python train.py --num_hidden_layers=10 --num_key_value_heads=8 --hidden_act="tanh_gelu" --positions="learned" --qk_norm=false --parallel_block=false --init="uniform" --init_std_o=0.0261 --init_std_down=0.0 --learning_rate=0.000548 --beta2=0.99 --lr_head=0.00877 --warmup_steps=331 --schedule="cos" --final_lr_fraction=0.1
MLP neurons of a small language model. Each row is named by its layer, matrix (up: input weights; down: output weights) and neuron, and shows model dimensions 224-319. Each number is 128 + 32 x the weight over its row's rms, rounded and kept within 0 to 255. Numbers have three digits each.
After each neuron's rows, "fires in" lists the words (lower case) most often at its 100 highest values on Wikipedia text that the model never trained on.

L5.up1181:136121107080089143068109102121038163152170099124097079144148168158164136054148149147171066104093109108155146081107142076140181081152129121090134117078184110126209091150140089124081198181085141163179159204161144112137133125095095139169127095062149130167128130163127122162088103136156192140
L5.down1181:124130160134133144151137090140097117078147151199152153093128089084145076113163093132147175144158141130076070135109153168169152091138112172082133102118140098164108140114157126148156199092129104214127136183130088184157143143111162086139133134149045155111148085117152145087106096143140100165
fires in: "and", "also", "that", "so", "only"

L5.up1466:124139140112139150106146136132083138132095085113145160148173204073143109126081188105086090146149094110167138093163086096143123175188197104123057172164124057199106149113072039151113161122119079144165144119139083155143151059148108127137134132098128109130126135111180049099154167129133057164
L5.down1466:139169133091075084118095061153093161176099106141128160087117222070160085162112149095124100077126151115128096102155115130132120138141117091110133098112188126172105146136139053131104159113113096163162147118147082132127110116173114123093092129108074095213137139113132106205095151190134120122
fires in: "a", "auction"

L5.up2017:126142115101119089156048117102125092082093110113122183137124122108213145158154103138098097055148140117122139135120071043151147187166193123098138175179129120128109116109076077141118166116157086144126107124152129171079141065162101076136112150110109138176150115154145080143164135125129043148
L5.down2017:164161202164117153121111113153156141100088106165087150132046152026124094131100145129117102125136131143178126162090126101165117153111149122178078098157147146165150179090125097134101160127128049115103189141125136149094114080104139121114060132173065123106091064101124079170056118123107061149
fires in: "a"

L5.up1863:074137115095174142096109114148143104112210120112177180088148224136134153128072167126129141117150132105157048155152117099102108122109117111115129140072140122192205168115084144116142174163123088092143143165086135170123189149095159161149082164092146080091103170149150131129101131133137101145
L5.down1863:117147172129099144110129155144118167082189137120120149138067094128141190155084139162106170140158140193190111161132155071123125155100119173127138176121111131117114129182154165117049099085086150124167166102140121166131137164124127125147163149112104126159118127113081140105131091135086147137
fires in: "is", "the"

L2.up879:144144101105147193091123146149134108063160139141158099115107183145120120125161104120158136116124174094171131101149128081116127176162088170094123163133191106137128151135158157127096171118148138202106101176112148116184111139142117164138165144113115098107212136160115107199094159087047063116
L2.down879:132112101101157130092094115163134153103106204173093142126115154074151072092183152136154126156144132105126149167108124102132109163114102132174152131090147151142128125197111145077117100189133150126097132104141167165153117147072074131134141139140101111205117202162086207116153067133187165159
fires in: "both", "its", "is", "to", "following", "billboard"

L2.up1250:139122092137116145111074119131133108105139148136127085119128133084137122134136158131096082120083143133133187184119103125143119074155095113158105104150129107101157190168170162144113191130153119155177124200140051147128080172158128138147169057115121161124143121167140143116117152075164098127
L2.down1250:139138165129172135123136128078121135105144117213146170177179116082136112116085057078111119136107152102165114119167126115128110130119106116153200157166141069146145150099087163155164067150156122114126132115141192107167122118107098053125121193098174140147125193140099106185035124181127107157
fires in: "from", "to", "that", "into"

L5.up497:130120104033147132168091052138121120064107080093125125106145178149134147162096079142130111089135133099085124181126102150143180099136162090125150149145152179167131156150115107084154183194101129134159101123085091157207197137153167147107096078160177070061169199110142125147080161130112125148
L5.down497:155111111160145128124113164149102174147100104104136150087178107156182076135137101164112108132084131177089095126091167137179161163147175164113148126156177132128106114128125145163076123162135119148113111151165135178131173127113106091139101141087110105094154166129125167134080041141101067146
fires in: "that", "and", "who", "it", "what", "would"

L5.up882:142203110132129123087100148110153115111168092119174143179109119089157102103055113121171089141163104074111115172199119108111092162102110146124086191115116152162103135169139093134133186166156048150155216147171086115103177110138087138132125144077077087098132194124098095133102169048087126082
L5.down882:106169102182153134150162116192103128126078130146144072117148158149195150122157141097203174155119147134142119166068108076103158086141108079175050119184098122136126152189078189172072111139084137112155055094129078127161121148124210108099186134136078089146152103082130130153115094147187172164
fires in: "on", "there", "following", "in"

L2.up553:100140189087125177112149149109085076090077149141171180184165069148075153161132109154072124129131093133153091099155079128122110116117083166151162132194109159087182087156067107196090194152086119151123186094113104120203110086156157112117143149178083128111111111108151136140126167084101157089
L2.down553:107105106122134132140094089140173082131070152138146154123139141138189156181080144196109057151200119189090161086133119158095089134136132090128130169085166163111118146109106156107110148172164135160162154165114075161118106059155075163131104138129176091079119120149176105170152122134126094117
fires in: "of", "to", "either", "key"

L2.up1692:103104188084083185141097133131106119095145143093160146148085076107130130098058071151079156081093172172135134147120109143109148126160144134117128123085103120148101188112065186116136164119069104165120097177062135129125180094109111167079121054202132120139136141092090158149110160107089070141
L2.down1692:123177126095086196139113069147116075137179124156135129038139098152166142085130206156166082175106127099163072078162187127117090170118141076104157070145149141109163191103115102136145126153144102097157121167141130136093094078116118177103133082056125147138117158105153096109169100151161157109
fires in: "and", "of", "including", "in", "as"

L5.up425:108123168147115169128128192161106134106144124123115088185104107110177068069164144120186122092133132117128135139172140112118151117131142140170104081170101157121101146168096097098071116117125105084162135122169082094123110148118128109116128113086136162075161092101167125172164083139134118097
L5.down425:130098157122115112018094069127104095120032174096135133090133170144134089203141098180131068106117117086138184107143109141168137121107095134110137117037101130090084130159109102130159158145125168148143191117177158120141068147170125095137086077108076180151108175093135117106135105155126143089
fires in: "to", "would", "should", "could", "will", "must"

L2.up1533:092144158143091110160167109148143082117194140111152165144106107201088156105097072154085134097102118133130145105112065141142076126140148147131154129101115081132153131160124144156153120176074135060147133138104079160140123116087132164137026142096182123091129082062138158146051130146107152089
L2.down1533:179183100159132131141071184068092159058135088106121121125151189084137118098161093179164125185095168079094090158159113067095164154141138130133170151110082141191093143091149138099128116112138129155119161134181118077084096094162114124135123194158171106157078167120159102143159153061122133156
fires in: "the", "part", "it", "one", "himself"

L5.up1806:132154075174119159060104115101106124089118185156118167098155126104194120080205117128134136160095119080124166133074098108127137137138134144147132133139168081139153099071155130144103124139091088123154113163201111129167147095098162122186134136141097132082078070137125064133153116105085105101
L5.down1806:133080116105129115137145119117148166107101178124183196102108085152120122165102138129129087117143081137120130115150107131179125170093122076129091106072127132104108116079138127123133122133139122142130098063121139151113086135137143161175111108161099122161200079096111158185101108133158120084
fires in: "to", "not", "could"

L5.up2010:163082107134136124164087125100144157042104128141126113102188126097106120145195150104123099111107170114118147069195150084162115172154109143094122151168113084149089176119139088064103092106109140124145150101090132085163152100116133095070146085124142117070185167087104104142114096072109114184
L5.down2010:147142100066131141124142102088076127128072148155086182141113137138133096157132076072141094150159124140086083118105124110187172087152203132156169093058102113129120107135167123115123111166157129133131129127139113149125083157129132124146187123136103147171137078160111122072131126087130156112
fires in: "to", "did", "do"

L5.up1501:127130140093103133095111137074122081110106146114113120138105102163154139118112097141078166099102146115119140139153118088102066125080138116129111102074163116148114124133093083115066138128076096136079110177081156165163115137075112076124090100144181197146157135079144158108129154131146116137
L5.down1501:153133109149123151083141153132127136147066201109123129130122139146150156104149120088116173105066117103117093177146128123153109136082126131104141156097147130085190112100176144149135149124092098162092101158102183090166101088123088137121166095139141141111209097189117100113168120134089122119
fires in: "an", "present"

L2.up1721:109118122090153143142136132086085160126142124158115098110098154100153088081183101144103143105150118105166118149115093119141168150106178133093151141188120133113141150129143060141105043121057118137143077165099137157112133136143149127139134094081079115098174135149102180149119110190099062129
L2.down1721:175087123086151160102133139175131126159132099155115156161166141155074080148161060136155084098076132153150117153110070174104139121117126107143118132109112128110098174127123064094101167163123149110129134051100090157125123153081108134103128139130181160129100146104151115044141130132158088144
fires in: "has", "had", "can", "have"

L2.up1026:099128116086144159097076153172117148110121063110137153155165151094119119139152172135096135154094136129154081130123056062110107127149142122140166131121157175141136167122138133166132131144074163163153143106134092086188124098117096182148192140168170062113127149118125127116173100094162099153
L2.down1026:091160148133141137142066147165143170126157068134079171133125182129062148148103113129127119074137068121146132168118109091124105146158178099123077226124084120130132155125116116153072133158129150171079135116159105102165094099116142146163100102102092118106104173096097119089096137086090150115
fires in: "a", "brasiliensis", "former"

L2.up1589:097097195082142154150093141153119167148160140080154042098177125102111095145104095151188130099134149089111157197152127143160162154109091186144093083114097151126143160127147143129094112135161146152164120162109085119143082135167123100128096118141184115138153117091108153111085058136108177085
L2.down1589:110194137141094159141179104129078122136195102146155139123156126094121155112188148081096075191134107115105132172098125132129103168120151136183124130104163140136129068128148112111166132103152138148108136141078159103156121136151100115106120090140150113117157158144175082104140121124228121088
fires in: "the", "s", "of", "was", "is"

L5.up598:116164098053149165131194071222097123129141105142166195104115128137195104112148117131151130125085103074144096188154163097090139127153129133150161156139135091144136154146116064128088191144134141157173123120073051161121161145054152153112134118082094128127154101154101171087119115127162099165
L5.down598:173112104107146155104161128121094080106129119058136134156145119085084091160113093112097109096122164128140096155146110127175155091079076203126149137119109111127160194135140104109152148040074135100157157153154091107116096156092118111149155099168086100073162158131134117114127103071095101151
fires in: "that", "and", "which", "but", "who"

L5.up1577:116086134146128144168091131123097109164120106100196126116134126136184101173129130086056143122111132107115136184120129127111142126159167135183098119124093104160205155161123133085139125116099164163118183112139135120136121158133124103159125176179184078128104176104088147113183143117126087087
L5.down1577:144154169129138189109161148126125136097149127179212085170183095162147178103130131112136140131150203135116124142153117153077083101101087143111139174127129145145168080105147132115134159106174123162108095155112119161071151072099129147095128128114097143093166161078131122139160110102150123143
fires in: "of", "first", "at", "in", "an", "for"

L2.up1760:122160155110192153065090132159122139117167098129186101079111201136134118129189149127161132125097131162134154154114090101109111177168171141094138109174129140088177145104086126114091147102084124161160096194146155116108119175161136177100129109090115140117093138126123062105157114140128146178
L2.down1760:135155100085012086109118106155124134132118113150088164122113164124101124114076086152061116087231187084142152141164093123137092138174151088163107120114169129130104140149126153108120102147159158159075163158115122123104090073109153139081191147143079177171103129141170158128086094126143148080
fires in: "a", "the", "an"

L5.up1326:092113120122106177120169160119067164123074063111147171108195107143129160122136133125118064132122090082101086173091079129108111122138164121178077178137205104151146104150091091066087146098096150145185083186109105166089161132078142192136084168095163077134165153154101132123085163092122121147
L5.down1326:125113154187126179124102110147108140116159142157139104113150158180112156134120107123089131162130107140114139113123089074093174105125160155099119119116139153094116159131145108145165142131111098065182142180192116119140126061183138128087167078197095160116143100118101105160199164157107111100
fires in: "on", "in", "shows", "at", "takes", "to"

L2.up213:129178118114120180128151133100162101116102135133168133156124098212076136173130058092111137147072125101122107165178105106169126097163150077153156121093133134140130101109039129150126133142135106066186108142095130114171131121127144147148139105121083135073082167122153110142093093152104145099
L2.down213:136159169124116054155107185214171072139147201102174121056086145100214115113121103125125154112102091188138164102122106147132131089146094155117086114115099115112116122099200146151104147158149114158132176142102108090168096033152092108113107176121128100159114172103129116111102165094121103180
fires in: "to", "also", "t"

L2.up1995:072105182132124164105137114133114121117116107114184183134167147100148093116112174111152129198103140067164117176117181096123121116129155104175074112111172120060203174167127157078130100162155092160104170119099146071160167148152145096125070145189154081155139172075180080084147104146124154066
L2.down1995:138086204125100136162150134155115105119125105154149097142160119118109131141187096154129119140138117152145128153086072092041142059126140163137083115184138137143135065134130125130164136129203115091146108091159117079147127171114161185150162114126089100091085101079140127114135139126174124207
fires in: "at", "978", "94", "120", "in"

L2.up1555:166172098065109134141152116059121106116145090137175138159139090101089111145179130149117127111082141137177168164135090116160106108130187104172178150115111157159167130103091159150132137112155177199114107167166095122195099089094093117188159139109137111109135153094143141094124165105105125157
L2.down1555:142140133138167063089114086105131119097130156162106129121152136177121091154131119081155108154149113101141111138148102152156120138141129115129141143105130167135102129123123069109122177133112052111125172122195147149147158132164150116136129154133125159202135103153161073115134118128166120199
fires in: "first", "also", "one", "then", "next", "now"

L2.up394:069081130141112128134159158162125123143095168115081172140169095136098102140099103171147108161128104100128137130108091111184080125070109137168086183138167135109094108094122189110106148117142100151155113177105095163155098141113164120134155116130069111129117110108138120113112163096109082170
L2.down394:171155098087138165095059130148162161125094168176125098110141041104205130125119114122113150109147129165100050205140182083119168190151123130102109125129124156124172137123154099092126114165104122085080108140137134137142099115186132118180110100145118183166103114120105156077133115165089153135
fires in: "to", "school", "of", "win"

L5.up1776:067069157091092201117172178091146170126121149089113186130118126143130101092120166112063163058160181085146083135165072139084158140154121137104059117136166112179110112074118103185089116076090136112098177147083163158132168078111121117127143101093121098067159133028124152126122182161181090135
L5.down1776:166197165181147053139149121167073121126131161165142167149159103100114117064080195146184098063113131126168166106087131079091153152109154145132116102119112122107126126163159103105176136200217170143168083117056150067109134125168127117105125126128081147105160110144122135203112116132102078098
fires in: "the", "of", "for", "a", "as", "and"

L2.up1587:143115130075150165118121130146110155182132104160145098133194137096164127099148137125119143086065145102165177181105104089124142162173182116200116064113160157108139176093123121105129087124126140152145078169061151106210077089161132114106156151130100082152161164087087136112106133119135113101
L2.down1587:149117156178107112139143123145095183096097127179147108145124095134130086145107094165090072128180153132080090135173133133112122100138133148147147153146166108097135096163097187134153131174118111137140075122068181058104162060138126125082121093152122159106097104136110062118064113136178105168
fires in: "is", "be", "was", "as"

L5.up970:144156096092148161087112126145133124125115110195125175096147141155087145136204080099164121156142145085131141164138100082157149153033178112093135103121113084143184127119090094097123134152140110095118107108092169145117118123108173156122154144111102121140070132171141083147082159111126111131
L5.down970:137156146155111167189133191146164135077108162092125120201106122080110116150061083157118118116143116144161097161138200098079128088174116107150134113173130114147102134139115114145127134151197102162092167181130085078132120124148166129095109131146089122096081118143116161095139144130105134188
fires in: "is", "also", "was", "are"

L2.up1288:112151145156136170117154142092106110124155127048152172128093088100155160166108145070101160118103133101140121146138069096147125174157183147136118163154073098116247163080163115102117148126064109129116164186124157154139081087099121125170098093146164081115102108110160135137124199081185175056
L2.down1288:109140158183135148144076121085130089182124080132129125114171152097160137140087142170136127162072145124078120118107159131095147134127101133116147110173129132160120122126091114140093127123122100150100140198092207141107169075158106063083204113149158079110105148147126134149145112107114126093
fires in: "of", "by", "world", "s"

L2.up728:087129075092147204082144071115120126148178131174133100138139172148132145121143092103110076163103193147168176178110139083149153095126080111143128145104164095216227162118139112174112089092152131109207110156074168110172118138167141123110144141076078137080069121080098093099064190177096154101
L2.down728:127178184139167151168117082110096162064167133178164113116103118094141076153145154173167123106188119158082071108138153099108115110179129194096159108156142110113117106171153119119122130142121090103137159118140156054132132140079119119139129089156075140149099113167120154131044174194169102181
fires in: "be", "was", "been", "is", "are", "being"

L5.up296:097128114095103152095115155187159131145143108178145161159202086143138107139097095082118094128157102083135150155157119123153065117090143151112151113099099088209220116117094124126120184180087102123162168142145088137128066107154162148145143116068141042068126173152149084222172085077108116114
L5.down296:149133154086073085094113179171096090148139139137128163142058098131158178140074125134168096099169101123165126101122126139061138123144090120145105092094086109069155128174088104123131098133156147167095162102101076143099098105124051097115171102167079150080137089130141107110077097104131127149
fires in: "on", "to"

L5.up1380:144109146097122152116108145122126102139129164142138164110157098146135138166090125130115078099156159092159155100059083102081138152175131104143078153118116112166154118187123140158060147076126068100089176113099084120142165109147172117121177120102125073160096163162155073171124100130106072097
L5.down1380:080104126111107117117195170132139146161101127110088130163177161127203128144138136112127117170169069178155068115072122149168137076137135111161116121142122087165086121135141128070181086197049114112141108142173119134133110101100106148096094112171175139172091164114130137146120124143166131126
fires in: "in", "born", "august", "on", "from"

L2.up858:124128135117166161084099098129096135171168171085185097106145125091139154126085108063126138083134190138133154148151086145142126104122132132113124137167118204101171170126142147127108172111132143093125098105071062139110112110121076187158144126132124156185120145115148151180114158130116147113
L2.down858:158120138138147095174101151187079144109171082185153166115117134158178104068158141147198161137108071158184081138100091125067191155133127129143128162122154123151106098128147115115083109149146138024181098133170175134116141151170241129144123158181139099106100076139105083101157100111125157090
fires in: "of", "and", "verlag"

L5.up1600:077151109157091138148145091139142078132161070152099189118158114166148097187074139070105113126097099120152150098177106130144082160176158105152103169139127156096124119160038145096082150136078082100149122106138131193142122180057130140109139134143194173167179152156127143136103090090139142092
L5.down1600:129151129096134186185111219157096184056127158134146135083079128102163162125101104160157120047063173152104112117113138092101137124112169167094175065144100148103124126127154143099066167116098124150194137186107138174145135165155169107109117103153127125113157093063125144142063148097144158131
fires in: "at", "in", "under", "atom", "atoms", "by"

L5.up998:151126102082181149114205133155117119044178081085137145067158099077152113136171081152109056117101166117118145203149102042155103171161134171055182174081141172146143116107103132119129119124075123153183094196121122149178135124133124150138054160121152087106157130124171153121086072178104128134
L5.down998:136100142142140076156112124076109100161153148132123150084117158143102058172126119088107172174162135114162131135145109142079092071155116108151108105124056132132106087088162092102168111165129105123126178101161130086112131058129107140101140130146119112128045108132187077136104192093157134126
fires in: "was", "were", "is", "are"

L2.up1585:134111137089118177075142103077131061132141133115176132149123125146097149090140178170085164103117120117104157170125112137116174118162110108105102139127102122143174127122050118178116152164163103122188158152084096087104137109146105094196149111063135131105156123139115141133169135126106108122
L2.down1585:169140157105116115102095136159106119161129068114101103153150114138135118118120198085103096114135204145182111205085065137095126145138188166142097142113170153088121139120092175135182140134096125160179153090107085113110122146093145083081131135144131151160100109158131086160157084139126114112
fires in: "in", "to", "from"

L5.up1488:114099056140160151172074152078136092090121098171180175171134163117145163104171122113182106165127103061129077104133132094141138154114079092144090086115132117113200182109116094114166109113126147170118087086061136101130118141197137129077154126223094104134133114060151070112099115125121155106
L5.down1488:104124127151146152119151148151164141138134153143091158144156181068131087163162167160108188109120153143132148160115126141100074128159101190144084083135114071062089058158083146110107171144120132147118124177129105087131139125065083078177095117097169145144112125183150113087083119130176066029
fires in: "was", "as", "played", "been"

L2.up11:088119135053113168071088101156088106090160120089108091135190106109097142113154107136113100068144148168114127176162145054194106142099130107135145127086131168094179129118152199160082112097100190174122075192110106167146060152156158131088087113075122113102167163168126081083142195091132110129
L2.down11:129121157178205132157182091093144143093119115187173111149088081149139056123131117169103039131130096173172097104149114120076096134144137110117149129151188135074152174151050134098132059176084143142135116079052195087100173110125191107135203150201143140183131083106147070151145113129168125171
fires in: "was", "been", "being", "were", "be", "is"

L5.up340:071113162103135123151180119124137149190092164153166143139094135137095101126116085217142086150143115117124122181134051140173115082092140181179116108144117096113141133204123099148137104058079063126133144129082156129146135167075123143108067139109174108133103181122096135133201127141106147082
L5.down340:133039134146129071144115106145186078110186154086160157199120158135118086189146129104082160135150100076174183082151140114133141179146103105126082108097128146148172152119053129214177165110100120121160167183177139079124131136078121150149126148125093132116126114161103148094125122125108120074
fires in: "in"

L2.up172:097133121131158137134155137127098104136165079154174124174120119154143113128079095090111116155087148146106145181112117160167083106154130132121144108070197179170123068116120158131090143145053134113143073173130098124154126121141133106186088084167152119117124170137188152129109148153140075085
L2.down172:126147148125191112145047141149190087161112123151109105112141092136112097167169128120145162117176133110119065128209113123116128125108144161088153118105104087160128128143056132109123117095085098173109125103100089109118113089165113140147142211117153129180122113177171174183141099097123156144
fires in: "also", "then", "was", "later", "and", "were"

L5.up330:104091129147127110106078138168168120070113148100111147130156084102114140104134054065076122128110108087149156076081108056147067138164169110157114160149144119098135114096082177128092152133103088128178131123116114171182096135104171147166094148096121137149173145164132119093139070126081059120
L5.down330:109119133089151134112079122170133104119107141178148139156110107098142114135092120142113076125100078083157095132169109117134085144143133112105127148056108162123092164129139133166093165132117105152130139079117103138133109116060121133179136079130121132135145153101135145136133115162108105092
fires in: "to", "not"

L2.up986:149134154061149186148098092112110076178180073087119148137120069102158097118106177070062088145106092130120091164172115100133106159096076172106126114098181112187121119125173159173083142121120107172119137113134086122151180062114120127098185141101179098145135153072154078162167179069076120151
L2.down986:071118105101131086151147102157140088082117113083109114101115143100170117190136165117135084087084137126081170114082111131158151156087192082176120183121080102103215082117089110141170123119139158125097149128079173105172158125129161084185145103132147122147099070122115080133121136203167101103
fires in: "in", "as", "an"

L5.up1444:095150182103171175091090139129136077153122136105138058206129079142153176150108134120069120138121164085133147144116089070121132169102127116178058150167189141136150126110080152129132156082101093079154137124062060109145173102092090133127083127080176104131179165153116126149168154145112130149
L5.down1444:130134096087125114115130178148104061130117122100166178133161134108152088107115131136133146100126147149126070122124098092173176092145140109144169177093112140153076140127183107148157116072138136122148097106100102187108133140128145112157150154130112137126143167108104172128138148090106128209
fires in: "at", "to", "not", "new"

L2.up1680:152108128145140125147188110110094110099107080108100165138095150088136088174149121122089146090107158121142134144174092159071236191105119183167106178103149085120109164138040176153136084108138125170131078139103127139127131134113165076132136136107163054116176153087104166131117112166152141144
L2.down1680:157147155155174106114100148084139147105124145143126141139148156126139133138130209113157132131175093143170126130161148070099071084134158087113142127177154113125116118152170097136170137167093146147115088107151094152110152111110134172138181122079154125116131168150138166168070175092109121149
fires in: "more", "be", "record", "best"

L2.up1381:082072146186106181131127180128084168135152078116149103167069127157137114138127146131094088142118143080111140138090147138150134184128173155156115135155196079108067088160131124128111169133132115107119098132166083154135147122113128159089100122118102085163099110058129112141112128197126141160
L2.down1381:149170091141103173092114171132143079164093135176148111160169148133090170131141145116122107153103139129168123134130113087075142130115121057081080099152080147098149097087165138073156105092125143177148082167137118083085088149091164109134115146118103142107178147115131129091076114128054124116
fires in: "that", "of", "de"

L2.up1464:090110063060154121094144114093101120117136167176178107163121105127137114122138131135158033120141136117118136166130176119143133114094108136132102131111147144136187106151127106133102152151071164122153105111115100106175075117111120107193131113152125117087121146108135122126101187153109110115
L2.down1464:150187162148128096141139104149131131133155076160120145112154087178103116137122137140125154133151171166186083127150094074114074204125152146104124139066138139126109092145097125150145125104217228151129119166131143152151134143160137176083166110044134131119149154140127146112214058110076144180
fires in: "and", "by", "as", "on", "in"

L5.up1970:101082142102109097079136123140134109186152144151216127165169153124140132088113142177144161118151130048169124168114127061204101075163119166148032157138132090179107102124129100121120106106182154160114088132131081158153160178076123099106116071107174138120089117081117125207163067187149164119
L5.down1970:117172137232117114065148095141145136139086125132147139185131099112146183114096110121154112174127080178140079140138110138100131174115151063141135071110184153126113174152181117108130135143118100110079158106152085093130105153113134123171161146105099128124146113124125167132057119133177124129
fires in: "the", "its", "s"

L5.up1546:120128104122168176069109174096099100097112097118161116122138155151195164079145126090115110168122167086100139150130147052101134100080134110173133137121177145166172150096112179131118114106157164183128155171094149116115166105137173101152145156107177135146154135087129107071110143119141157145
L5.down1546:110129108107111121124112120164123054110168137141123109099105126118144075127130159073150100151096132171093155140078181143161097103072155109131106095112140121104137110114113135101117132167125126097098095111116152095168091139105150108158123133158157111177131138111131148070121073146102163109
fires in: "an"

L2.up838:112109142157117095095157190129101114137183149125103126155118159089129072110115079159151131153096089111136140115136102140165167151107194157186101128154110107132119107144109095103153200124160172144150147137157077143134160114103127056173103097068120136145141155096116175113117108201181116146
L2.down838:105140189140125087152124146120154100145092189142146157056154142136118138103144145090126121185134155131101141175066103094135154113130159151114148132109093066118168162117118114125165123116175138128142135125112141116157131169167063114161130080098095154129120132195098103107132150091036089148
fires in: "of", "s", "a", "or", "non"

L5.up778:101137178130096193108097110164086098115124131074167109136162161172145081176077145100064110076114128068179105144117146128164095083124162123108075216149113086143162144115139152090125175151121176083138124118126124155100123144094135151151089110096136107099092143143144078116115102156121085188
L5.down778:136145108177149078115137100062201161169128151061125110108105160082153137132135089184140189132168160122136114141138156130105112088105099161082122129149185098122111208173158126151086086102113182143101148115136102132067138137093083159130166119087108176122156154143143125118137062167139099088
fires in: "the", "s"

L2.up1171:130139133162156109092140138142127126106209121125156105153136133144144110126178160189104129132153094145107117117159085098150184112139144129090119098136107092108107081079180126118142140119073130164119118134111119087135101099091171101196114119152148127107161175114099119077156098148102130140
L2.down1171:121080118112190129033075074095141143098116168097100172183102079155121142081102109154157112134107126145150087108069150134155125103103130135179151088100188136090109143121175146114236136141139112177126111133158141166134092096130108133169129183051148143143180150135091150091112132160200151174
fires in: "as", "has", "s", "its", "more", "have"

L2.up1423:143131117108129157140090125071115122147169173140194106145108110133173070128076126085082064074145144112164110111109113163168146093117124147105104193096149115105135134169094098139089158137080145149162123187109108120135179132124073048114096108169110186085092180076127171089159072166140119094
L2.down1423:107179108144128114120158104115104107137115088119077139148165146128098159085105079189109095219164090140108101138115060060085186108123141128090122097135135116153102154110119092066129145125169109134149160082190135119163183057149125144101157153088072103138179118161127116143103156080110159179
fires in: "a", "as", "court", "council", "government", "board"

L2.up457:100142152099168192073155082133118180206133140133166087166091062106132138100155067148094055111093166079109098122138148129110148104163106120104075147165125194058207189127106088137151141128166126090114135149102084175143106131128097092145136134139095099093168153137145105082110200153151063098
L2.down457:139145131054070106110095133189099150110151130144140109143133130094126098119138088159129152109134132163183145201092102173141165140141104165155107155110118122182113161115080182127174111123097149084136127127138152095126081104093140129084163210093137165102184101145087192125131114151099090116
fires in: "by", "from", "to", "and"

L2.up405:057178123099079176036064117144133102128111171157192109148142122084157085132132198112134124146139096138140154076170095136169141147101137129123106147104094109140142086121116142174126125116125092147093101171066118101143151123099166143085136083135092101093203135139153074094175135099077085082
L2.down405:146091120126133142096174167098148128127182114180127153202145086160080114130170102135140183153130100171157102095097097140137148115099134180135110114158189135079104144072147122082167038160158160143136148117112148148103137128077124122120092102162163135099055147144136134136098133129082129168
fires in: "in", "at", "the", "san", "western", "united"

L5.up1222:148155180165124149140084159124090075118180112105171152128105210154146161099089140182084155150099179088145183132105132063085115108104140125163068172148132135170130138134119156141124190128096153161124133130115137160151151124171086096119135130111137097145125131142131150180151172113112167185
L5.down1222:143117147139153145121137075075182148148144187069128154123114193158181146152177132169156165142096116100124134136124151147125092134057053212087139136154135162120104121186148144155109136127115173155110148158116100115140113096114112145087108172129163153089106131105102098133154079191134085134
fires in: "the", "s", "own", "his", "first"

L2.up1705:144161119109146172058149124107113065118089154125092114118122114102057123144065102125088149179162147139125102144158140099084140150101093135132145078104134170082175128154113118077123094103128115132149122154085095141187129122141164061156097131163170165085167142086127158128148151114142166108
L2.down1705:131087130161164122152092108107152114134102156072169119157095169139146119183078137172130123128134157127073157039165174189160109158074098161136159135168216089145170164104123166110146101137084126109147143182119142121163141080107060084140086120119131112118171131116161145171136086159154143092
fires in: "of", "the", "no", "or", "to"